{
  "n_layer": 14,
  "d_model": 384,
  "n_head": 4,
  "n_kv_head": 4,
  "d_mlp": 1024,
  "activation": "swiglu",
  "norm": "rmsnorm",
  "rope_base": 1850.0,
  "rope_fraction": 1.0,
  "init_std_qkv": 0.0386,
  "optimizer": "muon_variant",
  "lr": 0.0107,
  "lr_mult_o": 2.0,
  "steps": 2974
}
MLP neurons of a small language model. Each row is named by its layer, matrix (gate and up: input weights) and neuron, and shows model dimensions 0-127. Each number is 500 + 25 x the weight over its row's rms, rounded and kept within 0 to 999. Numbers have three digits each. A neuron's up and down rows have the sign that makes its largest values positive.
A block is one neuron, or neurons of one layer that tend to fire together. After each block is what it responds to, as a language model described it from the Wikipedia text at the highest values.

L8.gate162:462481481485503539535485485468503523509480502520492471511485535508506506497464507476494501510471517468482548521530509485494574509482468505484535508462488520461515477514493488476493536556498529482518474525487506477526497506497536561492513509462499523488492514491464510487491444494479480512543470502493480500483479467496513475502518522541533533455479537507511471511477494507509518523473
L8.up162:458519453502473504512461482471531515532535503528497484538496489493534494472522514530508477471499547486482466531488439523535525512455445445504473444470447483532545476517487446530521521475500506554467470485467536504497486509508532518471469460471509534515492529511508541539493530496487512484508510500503533508539474495481520498566468517491476509491525527465482474500504512494534516514476
L8.gate566:501498485471483525498531493502493519493564514525479526490511460471488550525514514494480490442523468457483489489448470464513533482474490517521504459465477456498560511474524515484517497504492518539451481546487543524555495549460476480525449506519505486480534513470468541494512490518506502492504491460474469530517507525493491513525531522498522503590505510507481498502457517490463461478502
L8.up566:534517530528537531478531478503491507453502544548475497495506533500470526518462532502505476534537494482476468502456487513501502522435547458503469495538467467490489491508482525471518474541477521515464505490483517493500496506526509508501475539489524480501449507478464562536443439500488458521478508514463492536522522516518498516503505512498491498512476486519499495467499520489510482512490
L8.gate747:511501517474498510499525463482512488507487502527484521524484488483484484507458517488532518516502501493515479466534519500512504459475516444467481493491482467484478528501493528519516526482487490516520531492514495525453507515490549502461524501513539484500513504492457523482429495492484500500471496470481456502494498504539522527531455470461510526514504498501509462523476483520510512527477
L8.up747:493521512487446509466455483484527469467490462492490515534502478485525498481483519525526492526511459474477516483527510479496479505483519512472476526517514485499515501537460462499498555515492504488518515526462534506462518559494490468476478542441489501515555438498536489527534500471490498464454530527442502487521469496501501510506453511500510542477490501488506504522483484499489479508526
L8.gate1019:470482499490540479516514573515503474508515510535482505549554484499533538501521479525467476512492451488490537481506486526479497476483478472522501521481525470516509515482521497474561512504522516541531511504487504544489502524476523526485477458501536508530504495504496532484525493480458534522493475514478465536511494519539477518520485520558482525481484498492558468511518467500492521539515
L8.up1019:486459485530489528528489519531493511470532534504461492513537505522494468452509444513488503516539473459466503526472494525495543523484482538493541485497456449519531480504513491518526487506547520492473474470459520518518508442492462502515471528484512510494513480562499551494486510488472513481507543451457492506546460490477540528517456529481487531540517489485489521535542512485524521510478
Description: Word-ending suffix pieces. Final pieces that complete a word right before punctuation or possessive s, such as -ed in Completed:, -y in army, and apostrophes in Sawyer's.

L10.gate125:480443477507492529508506563493492514505523516521494501485518493461563495495498476514524553500509514485467494462464491529504473488501508515495481506495480498472518439509539480505541497477474508523511469504517509538519465509485503477470501526475489525475474507510514503517515457488472491510503487484540450481544488464527514479484548521497444526506473496463449459512469511495542477491523
L10.up125:503498472490504515510449502502479510450456548534499545452463545499505515529496479504459504524476576457475530449463486518522467497480489467467490465482482485489476471531515495541513511499503484561498480481465548505489541481483492547509495515454530508485475504479524517454492523520496489480506488520515516485516487462536523517520491489476479484486460512467526499495489503519529464477481
Description: Word-final pieces before punctuation. Last sub-word piece of a split word or number, just before a comma, period, bracket or heading mark, e.g. repurpos-ed, 198-7, 1960-s.

L9.gate19:488554516561485531516497477477514523529478532467465484495486525480494487511459499515554511488508478503554481493462517487468510501537494518510494492497499496549509503491507484447488469491487507529496441568504531501546489480507492496506480476466519459475523463521529530494501487516461480505496535527473470512472503466532500484513490500526516490497465519486472515474448532466519500507526
L9.up19:504504482520519526460489545542464518501535469510506497472533505492509488475520474480503491512505481478492487514478477516493483491503509465500517491539530498541520505520494483493449502512482462514515526481504467474521505519508494512471468492541554536524493520484534512476474471512515492501467545500498507489511513497497502522490512491522461504459485532495491493468540513550550476520464
L9.gate70:548460494525517518472472524520518475522519499506501512508550517523493520523499540460485504480522500448468497535482472497473489509493427504459490515531448511489488526488516471498524516508523504476495491500440490517504469497473493528478501479540486497493475478505471500484520463511467475494502540496512492466513501541491524495536515536486494474472504479497512503529512488527506495469481
L9.up70:489463491557511531523508505558540513538551493525492511514481459492464485538500506537482470510499474532522507484490467485518461506476494481473538502497492519465522500469540512518497494519519504502540438492493476515484454470488510491493445497527517513522482505488489560501507532508489500494484484520501480552502508512537543490496503497490497538461518474493479519460470490480491509503531
L9.gate71:516475491517566460514490548472499493514484484480492491533516529503484481489520526458519479529497481491522477496515463543512505465497504481543462484486449495464487505487463495481522523515491495514504489519548498517504488508496525511542492505521514474505499522509495512525515511476505480491492492494515507426486503496503518507535507532493530504492505506532520489539482519517515512490482
L9.up71:548468503501517518437495498511477485494512488507481517490543502489463471508487489503490465468495477503495510462492495468516483490493489503489511514446492485519491474525511510506499481525482526455509516483523515491479529532535541487474498495495521471498479523473470462470564504474522531498470458527507546493485470450455517482519453557489476460547453497525504510526483537518499500504444
L9.gate104:476496499454518528538510526509485485481541460488486479524460476511494460528464494472519492495454549511513484494487462530504522507490463465499532516531497501485471551474554473481507487508474463454474488494450549536490477474461483486492480512520514499466499484500515518512499497457503496517521482482526501524471506466524493531508559507422460527509486472506514525556515486484480478473489
L9.up104:465492539506513508487489498487499515489520493551516479526498476470484509460498527506472507492481488504466485468512448487455531481488499496489505484489505526456468512479490538499522497487474496498448474517472503494532498509501515505487502473512503521497525533494486541487556479482482488495509453536498560493523507479490504502488486460535494530487536476494512476496446543539508517483500
L9.gate139:514477504477506475550464459534523497483481531496517497541483507472516495477443513510479457527453472490461499511489499550502506517504478508440521490482509542528541494553502516461502468498533524512510515463523538518549483487473487534473487486524497506505544502522514469505483449452506511515482473444505518476524503469477454486528485526545531487473471542514511511493495462525473498506477
L9.up139:530458517514473522462461552498548509496497472501492496475496514523466522481533524525508479478485495524511521542495524513523525507508496515471478489518504500483485512501488554518518530528467571515495485478506505482516508497502543541512495472521521523514519508492481513497496500510474463501540516531460574503481520490446500487489492493510481540491491508493455488507514550470482513483522
L9.gate167:482522518501477523511503518519491516489527477519526539505468476496509518497485521522510445529542481491460504496469499513492515507467541472502530511517501472491491483490491506501525529485540538508541462585517494523468501524522532507494515459511529533468472453525500483517473455533481510472502489484508495452478514489497520485529542532549530523552476485509541524483496477512521525483496
L9.up167:503452468532486508491548509496443501498492473475559495555506489509545534490510524517486510483519443481496490497455491480493493496511515521455487505499524478516506482475516493506536544500495496527523459512491528512446506530494523481474496458495512475481510504508533564480457483507493500491492481514490483525481550509495492532521527543498479513474520516536545532497524513518535488531491
L9.gate210:565473504469507504534520507513487499470462478526498498531480488478488477483502476540514507484532495510489473490551471553484498528488487449527552492473505487504498504499518423460489517526501478470479496502448531508522479512498540460498497549524486467485488578494514514491512502473454519502463537533486485479421497514464505476476496469458488512454451476466481497522526539487514470501505
L9.up210:530487546533537484482535489532482574486480542528486498497522471507508502500483499522500513516447537460473544457507461485532522499497504542470482540559504507499490509541504456493504475527483469478477543508477510524503523519527462464492523505478457493472543486489472498473510513494489495474451508485477504480496492461546465479507516536529524509488471506476482482494524542502458502504494
L9.gate226:511533465507486486499524513482448514468527521497452512500523484492500512490491487497501466483454537506513499518521517529483487533456508495462483469584503504485532478478533483506494543531529478511515526508516506528506488503500508477502492466531493486519515522489513521521496457502454461482505481471482525478509471534458515522502485534523502501513482481462477491535512467516493492479535
L9.up226:492446490537541511526542525516523493492447519495471460440484505527521503493496493503532528490508471481495502447504516453458518522465491479459506464505527501477476475478462489497515525506525494561491489474516499490460530544502503504534468528531453497496498478469488505521490507513481470516500462476536482516474460510501455490512492508461521442467511498485513490504462471481494471484529
L9.gate228:492495483515514517526473529535503504490555483510526467474457497520491497478508518457506498475512516497532516483489503510482513476497514478523513507479486487441455488513505546526523501506501468491491516527536525487507494521531535512538507536488468502483486540537526514518534481464467566535481512508502462465535482549537552467506483500490536533484443481512505478486504506510527561479483
L9.up228:456522495540527505511447526472499477497504475476528487512484507523511481490513466494518500497449511508466505498530478515488476487519474515561503490518514497517481493484511532478533512533514508571499572459508499489420485496501544501477467548519501508462486535498551506509476521432522496538485484481510496515472473484536440515462490489480469528484454495473481494503528533537481513534492
L9.gate286:509526548516530558533521526497449511493503515452466515498455509518469505492516477522520514517534499476475463496521487532525509516477505471501531474504509493481477456523511471499475509525511478429528543484509512526518487497490445498526538500536505505495452507523464491475501516533478528511530536499474497480512455477484506521532499498531462486493481490506510525476520477545484498488543
L9.up286:507540523522531554488520510512520486482457524479484511506479495519477498501509505539509463501544527493511488532512485488517559542449491488502507522544510461471504515484523537515481457490522460494485469481420497514497504460477470502523483516537500516497508569494491481497481482509469498545475505514519500513492510526462515500491468498490507537515556502490513548514473549518505512536532
L9.gate293:489501405494525532518512505525474548529489527559451472523500461486526531494482515502447485505548486476495470502521505513490541510459517491479523483483486517500480500473514475508504520497507511518481510482480535481452531553532500479486517480540558529493486527525465516499531453527471479523528471466489475501516495470517478523506510433501477507498445530495464510538481481512491506547524
L9.up293:494512469456524485456476515502508531506500514545468477471489523478523510488498477504494535514494464479499467506513485471455509521479496499504531497504498465462517492458536515515535499533526488504564484521470524530462526534501506511498489507476536495524476509523466503479486461529516511520478496474511495534526498484546485535515506470473455511483524515472497533519527479517551521502502
L9.gate466:505521446485458525489539516479486489516549526512501469508538503483499522476468562469494473489502496468507506514515500506537532499475522535473501462505519553499448496485519518491525513485556506483503503508471487523538453527500490493493497420521494541460491458534481482503485489479506537506467515497485531499483494474516475532547480475506487469527468477531529503523496518519504512489516
L9.up466:518475519492496491526536476518473482497497467503529476483474547484531469523494521459559504501481489511465527458546505510544473553457512527476556504524478482474502531490507484495506507493506532537533516535459542557472520474472470505478514486468486464475511488457502494494499516515526530520457511531509509525510467504518509487452455532449496479476481511456496510480489492528514494502540
L9.gate633:517481511451448502491470553511480531478536552511460501489506508488493464529505532531464457510487524523451519496497477511471560505502492485494507492479496505493509461489480534464538503540486517487504503512495554506546466523512465443517480506454547475531511509504506504502485513509477481519506501490452478480485500463529484509519482513513499495475483492477524487486503505494519457494527
L9.up633:540481496501487487529550459555494554480499582509500505528489499466512476527498510522509510514469513507482497439534524504493540482490486494504530475499515467534424502497522494506505489515490495478516536485522480517566527500464529526550480511503512490495522514522558487511445479511527519484487500554474544506523512522526523487483500484489491472487456488555527478512515489454476464461501
L9.gate651:501518488526512534551524521521556516519513433523516511504503465529497523550476478532459555512480511491514500511495520546526506461506493489507499446526515527505530483477483517496506476457510495486508466530489497515470492501499454522513495501501485514489518519482508492476484487501471502520503501501486494541523479498470513482511479504488509479511479507505511534488489472530550502498514
L9.up651:503500485534565521534523529539501529523525461463493463493463481519531496468508445495458471490467518495500487524498510536507456455510503513503501604482518530478504502497499457534508528531496499492507500481499493486473475496460494505568515548494507491513476508522493467487449496503469529484537509540519500477477514514500517486479490532497550511472486482474483514497526470495461492522509
L9.gate714:452504495505509519505502531523494520497483488475517524508488492495516461506484537457498497533497469481451521460531536505521480542494512508500489442487487544491460504512497506489499511540512524483479553505473527518489505516456445450485549530469547545522463496477547535477516473510485523526527530496464562479495517468539568481450528483474484492536527496547508505487503490517503478482484
L9.up714:469493504540479560473506503514502495539476503518504492514491543505490498560497525476509510482516527471490527552547503505516528552525470476516493498469488511518507492516524528488468475518517511541517480483460493479557513477469483511516458514523508478476546512463515512487474474555482491514479526526533489493510509520507528517463485493519517477517509507491517485496501560456545479509498
L9.gate787:551498489488460489485485481480499501497510520522468491459500495526514459540486507531461491479483501529494512531489502521515468570536524488492562471459475485510519523479514467516467494526529506465558490488502508497502503527497471491497480431487537444483510527472540480536485508549470509517524501444507462529476511495494483513486478527498478488459520515532531500486476521497487504512510
L9.up787:506535537560519506534480492535492528511504498508465515509482502490513518519488520534501497540458483482497496507495501532517554506513485477545500493465481537458535484491481504486485466559507512549450454533483515466529491532494523518488513510448481553554508498505499489481533508521532477527482478503485480505482464530475490470525514470519511539525473513494481539477473458520472478526496
Description: Clause-final word suffixes. Inflectional suffix pieces ending a multi-token word right before a comma, period or line break, such as followed, leaders, centuries.

L10.gate752:473492491506482506526513547502507518497522510478513493523538491509488531494504493493466508460495476507499497553505478506462544439520479532509505449478481509517475539461457504456507484479532477505479512490483474498534548501509513468510514492542509492470518527506447511481520506508478472503502491506517455502481496515533512490502553471504464511483497523510497544517526505505499475468504
L10.up752:533475500482507501499467499491511447495538530504484531465501490513466526489486487549469518471504500492501516520525494471525524512505477491519507512519472449540513531492498541459523501518497511548477480475567502518480510504518481490519498472497476507504506473499524531486497526504450508548511501491534494516508496508532487497525533498532489504510481508499501492506510499497474468504506
Description: Mid-word fragments and table cells. Short middle pieces of longer words (ic in Indicates, ac in Capacity, tribu in Contributor), plus digits and cells in wiki tables.

L9.gate94:462485495473494488473489533531465524499468487511477513499514477558525519467508503503504549481516493484518488490491484512524551470504467537509512525508500562505506474492497534493499515477512479512505541508517511525504508498497494498505567503497446524506530488518496441517507508561475469532452471507569503496449535517504498501516497527538483541507488481487452524496514490487504480521462
L9.up94:486475485472482508542465493529498499509577498529494485540558492497467470508512515491484505499541437539525464497527499517510556484480458492491495517477491507460459472454496502526501511477548456497501506489487482527505484480513452510498519500493506489574513538471525486510486548473460523522473500433552448499504459517532479504513541499519485500507549513511488526499508507492500464469474
L9.gate195:501497490492510499448505500515486542487503493550507494522484471564497498505523527485511464506500502477534497499509457501482501499500527494468513501482457464486503527478519462495521454491449508459515505473494498492489460518502512505498526459472509519503554520494452483515540479466442522527506498537542509487524511500498522494476530469529493546487499515516538516470470521484464528486481
L9.up195:520541486505467469511453500546539512517522503503526508510446490515538495464516532481498492449527501483487486531535482537483479506512498467458488482515479511491485542488454543515470478497486476514492452506473467475533463512547521544479547513479475515484505477488528475458480557504491524515513484540509468477501508535483482489501503536469510519495452474500514517472487487540506453465508
L9.gate246:493451505523497523483474488512445521523509554480491484488483580513453489457501520495462492496502520491497533519489504492502516489484513550522484521497493522514496484528462545485474515494505476511474458538519513549485510526515501521533489519503515489511491471485441496501513480494481493538503477480525493493513502499508520513533501490465517489508551493530478469473503521484506514463497
L9.up246:474505529504526487480516517505485513485517528506465424518482551479469519474524455502499513496489501489483519475474485498538492502523464516478469481533544498512488497506476547555537503534499484533485462507536433505503514497489467498553513516486504498487539477491492494541526507520463464521537447497518473476482519501472468502534495445533574529525494492522492492480465528495485495450479
L9.gate248:523453483487520515512503530484466527485537495521462510464428515496456507477518514474492516501481548475492507535530542516502467476515489516530551499503474523491531537465507517487489507497533534532485506516468499483528479545555541513525516476493557518511506501486524470524471492536459492487517490509519545515537481451548551497464492462461529541502434505457491498494476492481486467433505
L9.up248:519488540464503525525532490472463500519465536517453504441479482504513539497550479505508476529545501490562486469504484501515526504500540484496555513465511499514504546468484492477507515505474501472507489501496536523464488527503440521496502463495528504515534518463508488446490488554484537488515484494497476525501486511458481493481528569536503522505470475503539564538460479511498460494501
L9.gate296:485459504545481509485465518515525514518480509541449480510501510509508504498473502493512471476500496499501469513502510500523476469470517568551511501506521511507496464500481501491481456469512474480522493507497485506418491549475484483511539527460435500509488553475481432509496484485439498517509438525506488540524482478475480510492506509503513534524506523496489497452512476450477480508535
L9.up296:500500490534513487481451499535506519493522513503456501503512496479523484465499501466481502481492475505518512548496518481513470496527519504522521494480527452491477500479495503503488516505519519499516491481496481481433565521497453500525557528463465489502447539485505466486499452495474547498495495503533536560520518505533489536460546461473521490507459512488446505506495490495483501481518
L9.gate359:536511503491524529487491499480528537460511526504558477508500445465533513464466501485541480479522468504512499456494470477478462433502503548508474453564525523532517498488496519526507465525502541528473507498517496560512461540501484528511518517493478465450515452530470502469503504496451503530516514539500496473469540474498523521452512486511512513471539486518498454485507503494498502499510
L9.up359:470514487520484458534535481462568541491490528502491477534486469505516485489518486526496485528504489502516513463513518450470501482477528529493498542495533510510487475489534488483528454535500545491528482466507507506519495517522530522504473499523546497506544484511506503452513508522481543568512547457528525531481526515521525474523476520454481523471469553496473469503482521540512478524494
L9.gate540:530472561522498497464505491507502527476508529463507509504517509495514504481516550465473504516469490501529546493488488513508481468502450502501494536503487542514528443516483530455525489547508474505557510511517467550540478487521478565497476524490507525490507505473483488486513523477494495497475502463502497503497487443512491487503486484532504553514469506497496488541546481477516461447496
L9.up540:475514468499530527494507497538453469479529502504534529516500497502523506476419520496512476557485486512544468465460513523529440557504457512532476476511460519486487494516526523507513499520507512504490496473542538558464474521521468497514517480509508528485497510538513521505532498488530494502547484472538491445496484549500528496474480465487492512479526534514442486521466477489452532488487
L9.gate639:514510524512457484515494473501533509461511497500533432482522512518508540499557501484536469471475468452484523509521511472513551453500516521523503490469451481487488521455517482467465474478493473553499495477480471531498488482494478482460537471553528503520498484462510493545497488526496518544512488490556465469503484479520534490494534512520503484521503511462491542525556490515477530525514
L9.up639:504478539508527494515523490508518495517509467512488540507532475487531466497459461517527486520492489499547512535489480495512497446496488525476490480451517492437549476454509467557524513466470502503526485481508518522490451540503540486542507492519500503476508514500462519510510511525506519475480466521496517499484498471513502480527435534527480516537509503492486489494532460515466477510497
L9.gate728:490487490513510453489504520493449488524549488517481499500496530507519453485504518532512483475493465490491479546461491488457476481500524483533526482496506456450544493496500479455527519469460468518468502490497475504510493514511470511508511427449493524502483536495500521498464502467513491489484500475500518499549467480460527516458515493489522484493474500520510529514474529501504487518471
L9.up728:478491526535484498484491487518484581457527484531487438521501537522501473481476489512533500478541468473515470484494458482495476530536547497509485463461492504470519479482511493455511525538469519501495472528506491534504503511496481498526522461508508543488479512484487521477454541492523514476488498513482485510522531478497528525492527509505522504515516557536501508491517501514487447529499
L9.gate750:495498502520493511481550542511539533513529516533515481506490484477480535459526495473520520496433532491491477564493537511541450476469491504530532513460497462524484521501537476504508478522487483512509532502497516513502527464456490559529504473482517536503483513500499476518466496494473500514477483478454478498504485512496522475507464493475471477513482541448485456498473519507515494454542
L9.up750:478475531517518483496515477495467494487498481514482488492515526485516519476513515529562512510462503487474492491448490478495528496499536518518498526503497463491476512464527479486548499518502534502483510483488522501505515510474446517530490536509498526515503565491491496518470491524504483543523455550490490487471554481489486507516456467465478497533480487488492494478542508490486467513526
L9.gate791:494506469495487493493534518464446519493502543490535467481530487534539492525465504483524546456535482486496555514502513457494526495491509488528546461503505506539500524475530499495516506517490521477503510489502512493487464502502506512538478465532484437495529463534517494480422475496537494555543473500499472507520539486459480511539504534532525453490473493480498519473481518536453507527531
L9.up791:490500504514508517498533488500432473494533520542492491471499494500510510476483488503499540500492513546494553503552490530461479556556527512481522510482501535492486484474488509524509509494527484533481503521448472500532493531470487487480512494488591500522502473486468532502535530533491528513502523517507494521535526515460489522506511497569495501527477526482474484483441539506518528472500
L9.gate825:507490505542522547453498497518495418475506452476521488524511494509508561499517503485469500481509519439468505523477483517490486505456530532473548489508497499496490472452499504509541483499474496533465510468502495512536494447501495507505515475516471511524487499529540506492487547464485479489505477509462524535476474510517519506528452509506489506468468504469520509525530517485480499485475
L9.up825:524432466474476515493495531458495513477485503543474478548501502510476529537490492452508503526443450519514535462520552495516498487491515511507472514465540499494477466497488522494570500493484503486498501493460487538547509484532489523487546522509505494501518454523505528527502508572509496501461492488500516477502457475531519509515519489499555486485505470484510525527494494548529510480494
L9.gate830:493492498454496527450506510498516456516497451511469448493469495500500469491461504493492467540509481505515507508463500485470526496417471513504511524479462512502518504525540515503480531531534514507506478519502489539532526477442525458463480502474489489459540441500515528454500472517498529518505458500490516516478509487509491558511441483541491528494491494523502484512482526505484440491516
L9.up830:530513529495477551541494501474513485539531484493488536491497533480521486482479490518539467491508498480521531495478527504492502523488529529521517479489498530483469513487518487495534528486468488514481542514512486549490536532511469495480485506508517477490496497492496508448526519514441504513537529466496491505496477487508543465472483533485520501484541488507448501530523500506506455493532
L9.gate834:535524472475505495498508528485491472531508493513512484509503514510489509505487521500504508493468535499512502537482517516528513503510509494485490476468496540504478519496498509501499483502528440458535529478527480497523525480489516510454488490527497488527507498437494489506490499455527498518434510486535488511467515502464494567479529481514490516512500495493513498527479484490463468489515
L9.up834:515549514459513519475514556496532505499511448526502506494491527564508491489487503485495500538531429465496510487491520552473544512510525503522486483524482493528494497480478532472494492472501487510434513489460478500532457498470502510545507523520537579513501539515470498511501495471453505471482515461486515448508482492497504548489501478502464518493497493493499490466462466486509516512525
L9.gate968:477510497449511495486477519523505457521511515516503509500494561510498433524521494499471549509468496477458488506460548482472503504462491475449489496515477535504506568524548491458519471547497528535467533514449528519515479495492484481480486501465509498505530531522476516445497504550498516503470505500525496510509503523509488500497505470461500509484500447509500537546556473497448491494500
L9.up968:554476490448445540484514512538472490551525463481520522506476514474527530540510514522477520454508467455479497480544502487512486474463472510534490512496507521457500545532498487527523480498518489516435474495482479479511488510506423500510460484504516513497492511471519527517503507537469479503486524521508512507518506485548464517505501544495473498534491491511495502504519475508533494546566
L9.gate988:520530463515509531511510482512511528459506518548527487471511550516516503473501526480444467449515516515529502499505506523488519488500532482499487547496529537513474473511522513482450471522512495510485511490494514539443476523479503498482547567459497493503486535524498483477501561552529487554496474512497462507457515530498453521505482486461503517492491486465503518472551498475441494487489
L9.up988:546489493505472517457492476485493487499516496539508480487496530508476492493494489504469508479506503463502524479499530481505500500479527519487530500449506484479557483465501498463554497498522491477488544468519518507512480503478492530489502537532550512505464518545455529489499529499473499483475470456549497501481492510509502513495514505517497541483473474505511549533536513506505462440507
Description: Mid-word subword fragments. Short word-piece tokens in the middle of a split word, after its first piece and before a suffix, e.g. industri-al-ized, gen-re, soci-al-ism, seg-reg-ated.

L8.gate271:515492485510492502459464486540541475506509489477508473486507492509498516509490515494460479497505501516488495491482548507541476503548504508477473511512510493498517539529501513485521492503500496499481478504516527514453538527547531485486517514500479496472500498485507505485506501464477523480433482499479495544483487472464429501514550481492504496447510547475543518489498508544500468504498
L8.up271:509497509507500476531512513473518481523546495526513480443483476488477482495489468497486498495513459511473544465486536476543437493500494515506533484513501456493509473454488519508515480474566480462505508467531506474524519505476488518517531533522466484484465511476498471483501508485487486492483518496511535501498478489520449494497508534496521541508522515495521510491480493475487510488514
L8.gate327:488501457517437465471513503476507512442508529492504543486497524519457498453540478492469496506466499536505494525462519554455492487480508499457473536500465477505510482484485497490509473533479527529483467503515523466484497522511496485471466475517514474503506560463492493527474561462434474513504521502513480520488477486465526477495495542479472479514486505472477472501521511502498530466494
L8.up327:520496508547534505498466538528529524475500494540545500510472519497512501488507535507528453499486498505526495515477486537510514528482507526444473521469505522429484458483503513464439480509490457479504466456490542496480474510527525480510521497543529541481511511490481539517502537484523508495533531498548493502497492517486479485436509463543445497508513547499461466462482496551514487474474
L8.gate507:484520480510498510502521494461490477487531498501505493464467530509530498475470487489530452520542529451486454520536481477488482480498474510511482494529430513465478463522481535511481463570533532501497518501487476492497507473508491478525446529482541509534488509505475516462512498495473494511448496556504484506476538476511446476521514538529482499486543522509483478527535505486481518487499
L8.up507:493516498514501496487493497563534517473483500521490530459506502523515498486507517500480483544497476455470518486513421493435485492511458483474559543507517530490481509490494464524493520475466534516536500497506521493516503482481561509491472498489522501490503494551515478498508505514541487528508504505457478511501483488475513525479517496481564547499482506474517472496482506520472519483473
L8.gate998:492513491492496496484446478471440530465515503500468510487520561541524506436500508524491508510506507519516533484534505515544504497531519533479487527517521512497514503492451506534504459518541561525497479514475516464495507502471541508527551477495513502539447509550467522503484525491478509474507457468482501455491478518499524478474503455504526510503498535489514481485505488493490504502456
L8.up998:501529509482511455537506543511567522495525480532529557488491503464462488490467483489495476519491504514503493512460445464533486454531514527535502547496539520512497476498519489461489468515555466474470509502535494491492500512493521532448477511533500496528497487535490533499516540488479528470495507486503496481526499461516540511497489490486500485449474506498519483523535507544468504513470
Description: Mid-word subword fragments. Short word pieces in the middle of a longer word split into several tokens, such as fac in satisfaction, reas in decreases, sign in insignia.